{
  "num_hidden_layers": 12,
  "hidden_size": 192,
  "num_attention_heads": 3,
  "num_key_value_heads": 1,
  "head_dim": 64,
  "intermediate_size": 512,
  "vocab_size": 2048,
  "hidden_act": "swiglu",
  "norm": "rmsnorm",
  "norm_place": "pre",
  "norm_eps": 1e-05,
  "positions": "rope",
  "rope_theta": 10000.0,
  "rope_fraction": 1.0,
  "qk_norm": false,
  "attn_scale": 0.125,
  "bias": "qkv",
  "tie_word_embeddings": true,
  "parallel_block": false,
  "init": "normal",
  "init_std_qkv": 0.0361,
  "init_std_o": 0.0361,
  "init_std_up": 0.0361,
  "init_std_down": 0.0,
  "init_mimetic": 0.5,
  "optimizer": "muon_variant",
  "learning_rate": 0.0073,
  "lr_mult_o": 0.986,
  "beta1": 0.9,
  "lr_head": 0.00914,
  "warmup_steps": 200,
  "schedule": "wsd",
  "decay_fraction": 1.0,
  "decay_shape": "linear",
  "final_lr_fraction": 0.0,
  "batch_tokens": 16384,
  "max_seq_len": 1024,
  "doc_mask": false,
  "train_tokens": 111200000,
  "max_steps": 6788,
  "dataset": "wikipedia_en"
}
MLP neurons of a small language model. Each row is named by its layer, matrix (down: output weights) and neuron, and shows model dimensions 48-143. Each number is 128 + 32 x the weight over its row's rms, rounded and kept within 0 to 255. Numbers have three digits each. A neuron's up and down rows have the sign that makes its largest values positive.
After each neuron's rows, "fires before" lists the tokens most often just after its 100 highest values on Wikipedia text that the model never trained on.

L5.down37:116149187105106115146121170131155117141137106122130161181181116115106081104147112147148139147142085135115134120115091116155057162105076155161122112183137102160086112138172124168091187133136050057144151164103096140131126093155153117144108143098069140143103155081193117116135108113102149127
fires before: " |", "Species", ".", ":", "%", "Note"

L6.down441:149123138117153057137184142154117140167176092134097101163156184131147123223110115129153137095109120121164150095117141131111176076152076083192089112158160133157075145050139135117143153112069155145098090030150129104109145096120126146098141123148179106106150166157138121174114145191163149162
fires before: "-", "\n", "|"

L7.down423:133164127127153166113057209079098155113137125142163155095132097144095101154082104125136090071134107114090064122134139144165101102153143098123141182150105136120133151101206155164168171123169171123159166125097117120116135145114153160121155109185118122087156117153132140116037109162126110159
fires before: " ", " the", " as", " p", " \""

L3.down262:084102108117203080104111069115061127100061137138135158158142095137094134063129099092134139143109188097108122065158172139079067138110083097185146132123125077081116069135104129082085076120151067172115163150105135103067119049143097124096109104141109151119148085103100162121163127080099101152
fires before: " |"

L6.down363:141151098140090099168175119115166116137129111134134106116057101135066164143144113139138078142120135136113189105131156141207110106102123084143079120198112177167161083104186123156182124081184107162165084089149104146152189092113123193102144106144140168136174144098120149108153136133170111114
fires before: " |", ",", ";"

L6.down458:173162159125185153117118119111144077110097115131087213184179111088158150125114082131144168144133099076104146102133116096148135131165093089114186180090118141105126123148088096129079102161049152134132211090135138112110147106155050119126145094165130109079207175105074160109115095186120134140
fires before: " |", ",", ".", " City"

L7.down19:136114098128115154169071135133109128143093123076147147083150077168105166080114156123136123131123142132102139127163108118171111090169156129106074070161169122146112162095123044136110138187092135174096089200114113121100121117137156149079153124125118130031144106129138124137118152054104115093
fires before: "==", "on", "″", " /", "it", "or"

L7.down67:141122106134169105086106123143157141146169159139167148075196135151164105119203144076121169145116187083137111180202092112151083193107116081125130099113160100147180205140142120135120120115103114140133229131182125060114115150178121128088130104096136132070138132119096109126154118112152086094
fires before: "ing", "al", "ed", "ta", "s"

L3.down243:165171131134164137187171154071117107110151104145117170112111111066166107165087130080107099101091080139111149154102089113120109122124076143125180116084102148203097130115132182157130099131141138127174100100142154135109164133135153130136134102166163134057132137101111158116159118098178158075
fires before: "\n", " The", " It", " |", " In", " He"

L7.down479:097152125122119120155131139062081175073104157138102131129158208163154134146085099116143148192143103176130030129143112119103162118103125218183100144133118172140146152156086121137083145075122174156107164178151131145147095132104131122114144125095116136090047112089121114102194167137121106098
fires before: "ed", "ing", "s", "ation", "er"

L3.down209:094114129078168125184104141126161144161136129088127147112120170117182132090111168118132141119099168135136131097164165151058139127119125158131223185091113173130119106091115101117121123101144135092149109150143131130140097115112163159086116117114118079161092130170116138132104142142136172167
fires before: "o", "al", " ", "d", " /", "ing"

L3.down173:148105066124086126146177092079146144159126158124080136144112121136125105124110165116079092121150120141125153148108106190108138122171098127134191162144102109178099127071146082113147096152172169171116092075081190124136079116187171118107214117159182129114156125116194140087118158166151140153
fires before: "\n", "==", "The", "S"

L3.down301:063087094139150130151086185177133121199153118155159134123124143109145139047133150163156150131130111125091103131154106164171121160098171151114166151126126106139166105127133140089092142154108119124058125152127119096156111140111143186113149128129168137108111125160118156156049092134150119125
fires before: "\n", " |", " /", "==", "A", "C"

L4.down249:192150082137153118164096197112124116117116078150133081121076133107112093104086098122143097104112104107093169095145111167132085133158159147142186069151087115101112170110143115150071184185119133145149120142122099159101143182158160110087147142156126097177134170171079129101124135125127188059
fires before: "\n", "The", "-", "===", "In"

L3.down401:076115090073099149198140129115105072116167097094107102082140177122097118091094121127071086129156155159171114134125116099084140097156133104132153132082157135191094130115179186094197116133124151143162208117135122151111046082151101066112146098130042153099067120116111131167126142147137114170
fires before: "ment", "r", "er", "ing", "ed", " to"

L3.down395:078166147096151109119111037096061133125161104062139165164166173148129133123142144098127169135120103081156103157208175100112122087116114127125142115110150117199185190177170135108133141141149138153153127082191125129133131159142109119130147112107137203114120091126098104082075169159104107111
fires before: "ed", "tion", "ing", "t", "er", "ers"

L7.down358:170098141202083106122112105137122143138167114159091171153133132087115111154116069147200112110098119116176139113154153084110147107147088118141085133126118148135143091128181094093146141153048130178120184100149114085130159122134126160079204147126161076108118125159120166178152141155170112093
fires before: " |", "|", "-", "\n"

L5.down41:178176075172068130150124158138121113104145075084172128170184090192186118184156163141117155129125110102077088108101129131131137137163154093151139107127094140175136117113134131126140121141081131116149065196109113138087147151094101174159106127136192201163139114091159170159120136143142113153
fires before: " |", "s", "."

L4.down58:064122139164223166137129101145142073068154087132175120148101148116125184141163149141092129103150125144156181180112099090166079079127109132160129133195099110109162110157082108147120177098194082171097088110135127121081092117126172135144138069148133113118144088070110152125075101134120121104
fires before: "\n", "le", "cle"

L6.down461:136173146161150109090115070147108083125200189067134115144095182136158091171164196141140164134161116105155118119105155160094118097112090138131103144114135171138141158083144116104118167115166123143139101129090073046095129161152176082119217106079101120097148085124225146129125160143098073158
fires before: "\n", "der", "st"

L7.down228:046103169152081123133112116178186128194137118096133080090126097132179066092142133164139169163139119179148109199127086129117111140079103131105139176163141125106069142110163139094148097129155157170149158171090166173073110092131119070150168142135097151133177184078182134132109176131143200166
fires before: "il", ".", "ine", "ck", "in", ","

L6.down327:157105111117131103172163101114159138126093130132129124146118105141128086109167160156156151144154148092096150104131157112164126072117081133148128183116155115083121070165145148181092123108149122136118114096102145105071110040130126145132106152103112127125136101143143131183142075146102151103
fires before: "ence", " to", ")", "s", "red"

L7.down410:124119061174108146169135097164109172168123152140141137136107188075219092149121134137130143166123137098122180160168096174093127127131116124117099121165088136154110163130122130087160190146187173115156126149171126074173124085184143156126107113114208153100115118073206132116099112080118172109
fires before: "s", "er", "ed", "ide", "d", "ing"

L5.down116:136217185150095142121106139096136173085155124169134093113117159165085096106076148120137152119111150155166150145160189148141127177093103158131133207090138173153135145147187138094145079125167149098181142094172093158102110128112119122120099166080065095137134231102107082109112164079093126113
fires before: "s", ",", " of", "ed", " and", "."

L7.down29:107122060148169107100123141157147137111158152116116110118122078066133124141186115160157142154130124151148133187193116120146151098126075147131092138112148066167117085077117103087126157173098131112146081129117186102113108155095069101143177118089118149134145129156132189114100125090094140176
fires before: "==", "s", " ==", "k", "ter", "ze"

L4.down119:099126108125078102118230148161165125155164189142139126140162115179128096114075120145116139102049055081131100126108183079063089140154118158117125111127131132125134137106114168133182136139127124187105087123117132107075077150071152135125158126109119108130134124135127077102117182183112137113
fires before: "ic", "y", "lect", "i", " that", "m"

L4.down433:126167132100077131148167099090191152104131159098139131075106147070144096132105162121113043115111133122093124138093116151122118136152147126126171157101126143150142117108153084109177118116141128164145101083117153130110090163194124155134117108172120172112135159142145138159103145130120136172
fires before: "\n", "The", "==", "In"

L6.down126:099123186060156116122127159136101114148118104128137131155114173125137131108177141138127081068206113157126128179134116153092169156130063155141100123100150128171120082166102172165183127169061165120094175132156091159171143176167165108158104129101101072155107141115109127148139130071131148143
fires before: "\n", " the", ":", " a"

L6.down13:135056166063161150132121138201068096160094096085087094046152119153180171173165130166152129144108164125207132150095081095138180107155165041157151131103104122125099131133122069110130151092093126135150122159097105128110093137125123068121095117147172140141154131126111131128161133130123154147
fires before: "s"

L6.down365:120094086068089134102111160110122114114131131129150108155128159179153129162154152140174185153136132096142142114162136199164118104214145172111156107147068107094103104173099145106164091126159093098129129110122114140076121148105154080103117185110112110110121148130058159090130125133171143136
fires before: "s", "te", "ri"

L3.down306:116135158176161166077122101097114095121110073165191118106168140092177124062203106144117194179089133046140140149061197179130151124138136177153094101103144119127180110134131072143140154129106082121096078103111167068126102083087108180113169047169175144095128173119111138087116137110125094139
fires before: ".", "d", "ur", "ce", "al", "rm"

L5.down272:096108094141095196119144133114144113158139136180135070131135167176103112095130129176152080106141066108103097180104141173180170148149096122118100145133114158112127149085137075064181176110153134136148145107159132124103093128132160116180175152091107127076090114042048143085151118081104144135
fires before: "s", "d", ".", "r", ",", " in"

L5.down1:202133142084101195124149215154068131113125122164150124130150150148169180148143162172113129144117153121157107174130168158126155083118198143163142074067114138117176110129156175162160133150108136118110124115164106157096139120134118104112105147115089172181125139118141120111126113170092158127
fires before: "k", "d", "e", "th", " 9"

L4.down258:140140098092150083126155081094175149166122108130153119123151169095142099146123127101132075069112132156155123072094083171082134154133131115124161164176138096121119085075146154119139127133158153159101104133190133137103107135136129121107160147128147145125126104121118104097035148122167141109
fires before: "==", "In", "The", "H", "===", "D"

L6.down460:165149104130228168115085145168088114126064154146098123136175118191170136117131111140079189076060110128132120129168097112112125145098143172130147090098187105124116146099136079112119165139070091178153130100149116080161112124113115173128060135136159130133111102118026104056131104131116147108
fires before: " |", " m", "ge", "on", " medal", "ing"

L6.down216:126136082076066096126116187086077144111102149197162188128142096142134147143118105123147142118170168121080146093132132058115125127140137096100177106160058130074106124105171109076146089112107111129138124084155156123158122121149186111107109105149163127166110188150141214128086148135070106088
fires before: ":", "ity", " also", " |", "s"

L6.down115:089175161166106151120155075128132077077160175110119099116144144162111123130151085126140133150167115114196157128123195125149137113145111082127099126103114066107140140175092143095110102146113090073123149116135140167150106164183155159133125066143134101150095135090120112114082192131108157230
fires before: "\n", "ly", "=="

L3.down120:120129092159116180184156129108178093076064105104194096107078116105135166119092173139104134121119167114161153118174139138106175130073135097124124121092090150098065084100090145139116166130129117225144156083139139166092197157144190104071113145146114118125164141132114144147116113118151099108
fires before: "s", "y", "ian", "ing", "L"

L4.down469:125085088073117112119147113105169155177127125143125146101089158094177078185131164106106093116102167114161132111105143109101129150086128099116147168112161115171154110087151164120130124173131104176165081072150156105111113121194133145113155116133136108122160106149177119112123179166133159124
fires before: "==", "The", "In", "H", "A"

L5.down190:154089138187115083171115141149118114127160101108129092114127155144151180172150149163183184142117099132099137108121130161106118161156075160132149149109141102118164107124123140164186175166106127063166106128134147119168168146154170166177150155110193122136112061151124166107156079149089150126
fires before: "s", "d", "ro", "im", "ly", "in"

L3.down154:116107147169094132112198130094205124106174089106155124114144087140067150128119128124082175081172092102121095190118138109146126192111165156110108187182093095050097169149121158156122130135131145135105126091124137124140133130106104087123190121161107131125176111116128113107123151120121129078
fires before: "==", "\n", "The", "In", "t"

L5.down480:149096103163136092159125070113132088115067123122139108114119136172130094153161124123125122128134094125150057161080112122148130099119107112172135152130096113123134103101087078088188155131155159117127120162103160119132143119059120137124194145168138152091148110092100131111232159089213138100
fires before: ".", "o", " 9"

L4.down322:154120094176141132116146124121097159150120068116142122165126145116094143125096169159100089115145109097127083153092109143079138131187249140181153165047130133117146178125069143101183114099134077124172187094099153090099149189120116130126144101102101148151130192095082148170171208130098122167
fires before: "s", "ed", "er", " |"

L5.down54:116211120114085165159158106111151126088112164175143146126148187156100158135168112127162061124177179089123166119085176135102132119071156107170132121105124133093176102140101103115134074162130075083149108129101146150140138128123120060142109210164154129131078149101113166139095148236104121094
fires before: "n", "ly", " to", "ci", " on"

L6.down471:140031095106107165170179128092109142162156172123186120152126112197137034152137082143187119125147138124162103149167144149148185179125134147134135108128096158145156128082171095180147097117182083137167175156107127144112128156121098159120097097121128090144108148133160167157119123142099135094
fires before: "y", "ies", "age", "s"

L6.down169:108092093176156131082102139126147219132061112148190117127156084158132076100151143160169118128142094125060135182126192155169174143086124082100152147104089099111178149163119151101159133104094138095063122116163171153130153155126122100090134102124119103128172191119123139099098138103078109156
fires before: "in", "ine", "ing"

L6.down333:113136172112096089078127136083103123118090109101131046176148070123197113213156159166113170129058071159111165138116096150073165099102047125130134124114136156168167075144105078150131126088144082126115097087153138096142183082135157126154177120147147112141137174112132133126117142087116154122
fires before: "-", "\n", "ong", ".", "t", "|"

L7.down500:113113090132117122167154086114094212150174089171147187125084164118176163120074123157118156088096120097131097104116109130151173112163096148152135107108125142050082150175082111156115135157125153118158149128120148127143151135106150114103120087162155059083157174141157134137106147194158085160
fires before: "|"

L6.down122:143086129134210094087107156178156123064188086092124118134129146119147108178080111169107152079131157131140138114175120121063132100120150157146151184167106112176128118173128102191156176128154103115129104058148175134069116127134141077153149151135112107134153147142159106094088160153091117132
fires before: "ed", "m", "es", "ing", "ment", "tion"

L5.down405:148098116088081168176087119109083142153123096169143166187146157114137095183174121122120118180123130109123110114114058109137139181150079119123190102150122156152084156084146120180106133121074132152100139144138145136106117109125113111135139159101129108090167130090111124138120125134150142081
fires before: " |", "\n", ",", " and", "."

L7.down46:117139162143071155221154152118232122158099090119114144124162128109109160107134122122114108157130172139085124105130077117166099140146123128069100154182091167115109139079133135107146116149142131140145156096142085088121105078139150139146099143164105187099076147135147075161103143109156141117
fires before: ",", ".", "ch", "che", " to"

L5.down175:130131064175127136128173105093170121145134186138104144021131128115167081117177165092136085084127149111096121143118078069129149173106066153171132163091118174125087157135156130117129094181105121112161124099107163132125119148142144100153116121108132101125101203123130103139098113168136112110
fires before: " 0", " 1", " 2", " 4", "\n", " 3"

L7.down5:123110158140182170116078137101082071162059095171101164188128125131103032117114094143082142126177131061160151119102101173092104124110122121171177174142076086124129093081160169159129167127122128136052152115118155071120090078160094157154109112206064131113100153121121126138078100155182151155
fires before: "ial", "i", "u", "y", "ly", "ute"

L6.down252:118124198086137118063186076124078103136098119113149116152123101138172179108161150093156121176155165110100135137152170132162146092085071127101079113162144100192097170108159126114116142071097117070080126171196084166115155068176149095108116121061129107112070173089130111134159168146121158177
fires before: " a", " the", " an", "s", " \"", "im"

L3.down403:097118132153105182107099144116147166123119136109152147164092151158089196100125186159159080195121223066125095104113119116094114098169182108148144184074121081153053179138131176135105147101130155155116079091118126149104161148157153095148188152057106071151124134140131170119076119120127186114
fires before: "\n", "m", "d", " "

L4.down241:090105134124155041126105134158057161127118102101120131145133131135109102123190217113121077130139104149128163070162130079072123136151161104128184116132162146108153146186163158121178061072165111040136115069149115115128120138164187091121159122103098184090112112120164082076115118159106165151
fires before: "ed", " by", " V", " |", "ing", "n"

L5.down438:126092156143133088193166137126078107100198122149165154115166158157149178128100135125125080141123116084100119141132155092154137143161127112150128129132104132190165120096089184108141166088109050098184113097150108125154187129190105177150162138154095135142127133114142148119118141148141175138
fires before: "\n", " He"

L7.down139:130155119149146134154171149176099180138161125207151147169081141104149139137076141172099128160135129175098131072106107116145113111163121105149156128127158097078139081118170124147169134100136097150063076058132126159129166160095159146131094128131116143156112082133119176084150144102123170098
fires before: "s", "C", "V", "I"

L3.down327:178153124082085110156155160157082156102214110171125179105125140107129117104136103138158129126106100119087125103129127114126117107168088118151111092161120128138122129118153147115182109114140085119130138137126161146151083099116134092115185188151180129162122096104103123082100128159201148076
fires before: "\n", " The", " He", " It", " In"

L7.down333:137104152129136148145135181164138057102128160143120115171132117092142143137132153134095106130157096104154188093143133162128123148081135103174129096142090155152106186161107156108064131100200122090139145144124090133143149140126154157079127140100110188165101164129194168145093100122097165151
fires before: " a", " ", " American", " Bra", " S", " an"

L5.down342:085113139115164147107141121091146176117091073114161129135053090152082127159124114108150121093128092158140099149124116155142105139071158124160145154112086218094131127136177132173141152163163138143110143158134124142055136138110148093131126085169096136153091193139140127129132146119105123111
fires before: "ed", "s", "ing"

L4.down368:164142126099167124202094186100149098090066090174068106117133071116125151108095128105086110120118198146154142086148111116111101110102097117177078110139094157134103130125121121144101101154068196050129135133110095109088092169137132130121099126099147109162088181146110184124137169085126135138
fires before: ",", " |", ".", " to", ")"

L3.down179:116128130137144107162191168071113125111137130160102097143142091119167112142093182164114139134149153088152143116155075094094103083179142128144097110099144180087164134157151089125098129162114116113132119191120132166143142105218112134154096087134111153132105146129107156130107184162155123089
fires before: "\n", " The"

L3.down19:137140128104136109105163156150130129136145056137109066089147109116175074159177078105150170154108107169157096083143204143184113114156160143154067167140087135160113134147103101126076101119171125094173153123138092141148081188112194175160084105125146175136107125080127077115090142151111147132
fires before: "ed", "er", "op", "ing", "ch", "ur"

L6.down17:138119054180100080141121079082143081132107120115126113126145155134163114116167126139144187170191087108170136131131060089113142095110089161135115187132064173117167129143102106138152168114125100119159156175112148128164129143104153142091187133120183091162086165125165092090173125145121086121
fires before: " of", ".", ",", " and"

L4.down299:100136097132131100147089120107118153083162150105147123185135150085156174169123157188197146152124123101123097113123080146114178077166127137133158078150095202197116126085077167139130140121134119119110114038123189087138071114119175154060119179090098145182103105166103117135147133144169091141
fires before: "s", "al", "ster", "ke"

L5.down356:157120147119182175100081121155118182183073137169126077134105106094151111157177121174139129133120105149098095132189117164101121100138176116167177160094086066180094181098096144036154158139058127169116204140127160152084151112149110178118108158172105166148077152123125161122104098132090124078
fires before: "s"

L5.down496:152159121172098156139157158141136096097120112151094080141146113124126106143136087093107097153136106101097137133130099143051110215166146126179092093105125087095130192139131133108083211177119138173142108080158186096140164141167063134111119132121215130160101149116149063129143171118122092140
fires before: "er", "s", "ic", "r", " of", " |"

L4.down206:073111106176119088084136050102123163113149139095185145089130106133163107163161110094140134100078193171085157136112116159126117112170127124082111138092111146177137141136141119169177084089140097159118104145061070130119111081200134102130158143167152141150167179150132120112151108116159158133
fires before: ",", ".", " and", "\n", " to"

L3.down198:129135075125100138104090086179115197147111130115149138092138106224123136141106064178107097168156124137074090175083104125198185100138085095105123137105116136143145085144166105139126165050112132132129089089160096172184127158115094071104165148100152119152168110115126187127084186167089114077
fires before: "s", "ly", "ed", "ti", ","

L6.down79:108184157178218120166071127060133150162191104150081186144129106112071149154095087124117078132173156131121124165135125151157089164162100162141127126110125073150099141125159119028154147125081154108147173091133134095139125149072070082128107159119120081119121116104130090101156128107115115121
fires before: "\n", ".", " \"", "\"", " The"

L4.down302:155164071129193102118079102117143144097107145169135028141149111122134132174118123102144085068106103098145140182133121101136158107124131104141131057101102149098150170111123168169129131202093134116055149146118140195171140155134133123106114116078146149116135137155119125205087137092120091125
fires before: " |", ")", " ", " m", "%"

L5.down40:138150182130153127141105133150128112139095144109174115187142076148171167108058207181148170120154126133088142107120154160076081070145122154142081127095120070128130089091127155158111072133152133118129100157172165115138159111161147149157110139141014086171110129148097152188111149164099183148
fires before: "s"

L4.down506:158119097140125101117162144119179123160116130102156167090108149147099120085148124124142124122100101111074167150143120121148100117095153169079115108128137063125151076046138082158095116132096109143152176186141094136145134133149128129034143129148124104159150163170071118142185162119156096091
fires before: " that", " to", "ence", "lect", "ense", "end"

L5.down341:126123170109141128116106178154135122152127110132161139112171144129098138109168151184185215129151152159111118127112179078218151128145067174081125120092117138086113139205099139152037184106089098162163141152098095114126155131085094118110070149136124170172081141123065126163165117160121084157
fires before: "==", "The", "In", "A", "===", "S"

L6.down25:118134100150108151181110123164103170182118137115149123170160146153137143086132125144158170110144175158171184124155124110117147087119108106080128114140151124169172121097128174180060098107140112132106181114145127126144156133136233131142128082109144102115138159131168110070107043148122075150
fires before: "s", "d", "se", "ni", "t"

L3.down219:087160125128151095091156110121152165108148145143107084199118124089107123157121149099126087156141155132136147122164116099121123088162146122135108089174132132106141105146108102146162185104088064091099139063133084093177043130123188166145161167127106108126131164106108144139151065121119095169
fires before: " |", " ", "ian"

L3.down211:102111102085160084152120083076126133124120106119121086109147178063094133164114136104085207086073111123144097133106170140154168136123086123152113130104205076131109146164102138169093097120087074135140095102159151122132164116132135097135154126156076103178152111139157138073103127085113129141
fires before: "\n", "ed", "=="

L5.down308:147161140185115061144141167117149124063145159165102159102112167154122089103103075112162136128099136089132107116122100080068143149169100144081150100152100085152141116078098132125098084126130020138174155027152180146107126122136145140159200164102153099105107137105162139134180123112122123144
fires before: ")", "\n", " The", "5"

L7.down179:160134121086189097126205199094171095141180136162141151095183151124120134171046117152121127119116124104136143119133104090069140134145114168145139109143109068133191146050144129095093154149127025165170101091169100135110122103137133068148142123119124111166086075118133153126147147132141161189
fires before: "\n", " The", " He", " In", " A"

L3.down493:128122077154107110106153169109166130137167140154138151129163121098163171130118173078150147092143156085127078091128105126204119138126079120135140075138110136141083181122036193165127078131135084153127097108148178110146131143118179188101148097106153098110116141185113110102099123125099089091
fires before: " |", ")", "3"

L6.down451:100200120099139085176160177079166069101152135102149114149135079140150054144127150109089104159118135136131206081089121066111109139150142131190134096187168156066106140128107155118143136137107084040153122074145103099134119088091147130136176074122124143098162101092137091108133180139188147072
fires before: "ed", "ter", "ing", "u", "ity", "if"

L3.down361:108142128123155136155080075120099102135143126141101098154127095112124173081122132083090067116132131107152144076097056136053103145162185108107148107095126125129169172132100126176159187126176141135109128193178162083133125053061161148133116104150171151186128100121080153152144160102071126130
fires before: "|", "-", "===", "ed", "C", "S"

L3.down189:118137157127126080150131056125130127145137129119083194169108096149076183139166092138175127106098171160131134138136143157128105081204152096165085113121048051109131129102103199117134124171156124123141098134080119142155102104143166138106119117127063108115181165111144092110156124095079087084
fires before: "n", " |"

L5.down472:154128092110127108128168146113147090106164076084189087086139094162172147105159167127093180201115096167145145063141112162176085098118079139121201155125123155075140159170120185105088161115149098084094073185120094142085122164167121140136152094152135125072087150144172083127154152133170071113
fires before: " |", "ic", "u"

L6.down28:121141168080148110145111142054159149174128111148094123118143114128158125096172141117122149194100141106129116122149157077164120105114100117161147144140158113095120143141136093118126068140206134079115079137121129131064084121106127182142194108164142129063087088119112147146104128136165162119
fires before: "se", "ter", "t", "gh", "y", "on"

L4.down215:195154100197132180188160122115148115152166136108115077180138113105129188133153148106085110179113134162069148143162148099148097142154129126097119131165138123159188075135093058127138121135181097162137111071107187143138158151090100149087110156071137138070109122100159168094062109078110084090
fires before: " the", "f", " ", "fer", " with"

L5.down198:157137186135152133159165100139125147142137096144187100100125096158124065097147143123193160118137112153111111197185149132133144099083092072144139137106132113119100098118110159121053148119125112165143184114164166120140174140149158138141119107159130084181139131145129108106108132134144099120
fires before: "-", "s", "mo", " Street"

L5.down48:132139172135135110122086086154094073125176166050147115130142140137084078105112129128099107082125135118162104109122087099139117127130177094097161187120077172119139158135158159137057141064088126141187120129120121103060110118117170184132097118159156091126129163145150053119109070118143117109
fires before: "\n", "ed", "|", " is"

L5.down45:140171107127148119143150112153145103110136079111098131099124138134102128148191098115120080109106145041126129181146102098127192166108151161134183157156099167149081115122111148133127194144137072111136054193084115097190083048132127089142141062197109166076123102082145143151126091091086142147
fires before: "s", "tion", "ip", "ular", "ated", "S"

L5.down481:102137135136071110051170079122092127129064134091151117110179138133084176150160123180124097137175121080137079102110109143111133127151108140115154104157080145125118115127120106155156098096098069133107163203109095167094118144116128097126133059164126161115122136144169123177140178144153133148
fires before: " |", ",", ".", " in", " and"

L7.down265:162150197174207103105074112164197129109128061133134056167115117132103156063139074104081161133117152103167129144131148104100133133131146188126113194149148154135137168109137135138077140126077078140161160146119123113075120180078188122132122096146141105145102142129174137138068135105119127159
fires before: "ed", "ment", "as", "ing", "in", "ation"

L6.down355:102155156105148167111146082143110135158154115124155091093100176113105186067155122155133122109100147121106142108151078041131156120105115102142136135164062105136093099143137129153119103119154130097140162083145126161144138093182126119123144147175088095121102196080151163117104129110129156107
fires before: "|", "\n"

L6.down80:106080111125122126170124167079151146115128120129142134113144143154145142116138141144093105100118134194113120102127151103100133135226145193194095062110154106128139125132145123103091043101080094157163059100125102091067159154100034120135198154107190158143142087147122129120174132050116142142
fires before: "\n", " The", " In", " He"

L5.down371:167150030101180139119186158151113162118118156196132123096141119076150136090078159097143119075105117162101159162093035177157105164140074073099181099158169113181096106109118115157134132183091162138119155097068161104113147102158090077117112142137167175066174155134197138093086135124136140080
fires before: " ", " the", " a", " also", " an", " named"

L7.down316:125098164112094096105143147202146115159124102106109118112164112102152163151161137123111081154139108117114104093127114140111131151156174070180165115089134126100122065178102100112127135155172130160171109047101144160112108104124161104094147187114194116093117159104111138140201143124146141129
fires before: "s", "ed", " the"

L5.down309:082066108135139070150119125099186136135115148155117084089159101103190035109115121116106109086148167148108112069150138128072150092118119105123143109084150110173072044167150136118111153091088116170152122080115101102170135178156140138127087087145148122150153143050106114156143125041140163040
fires before: "\n", "-"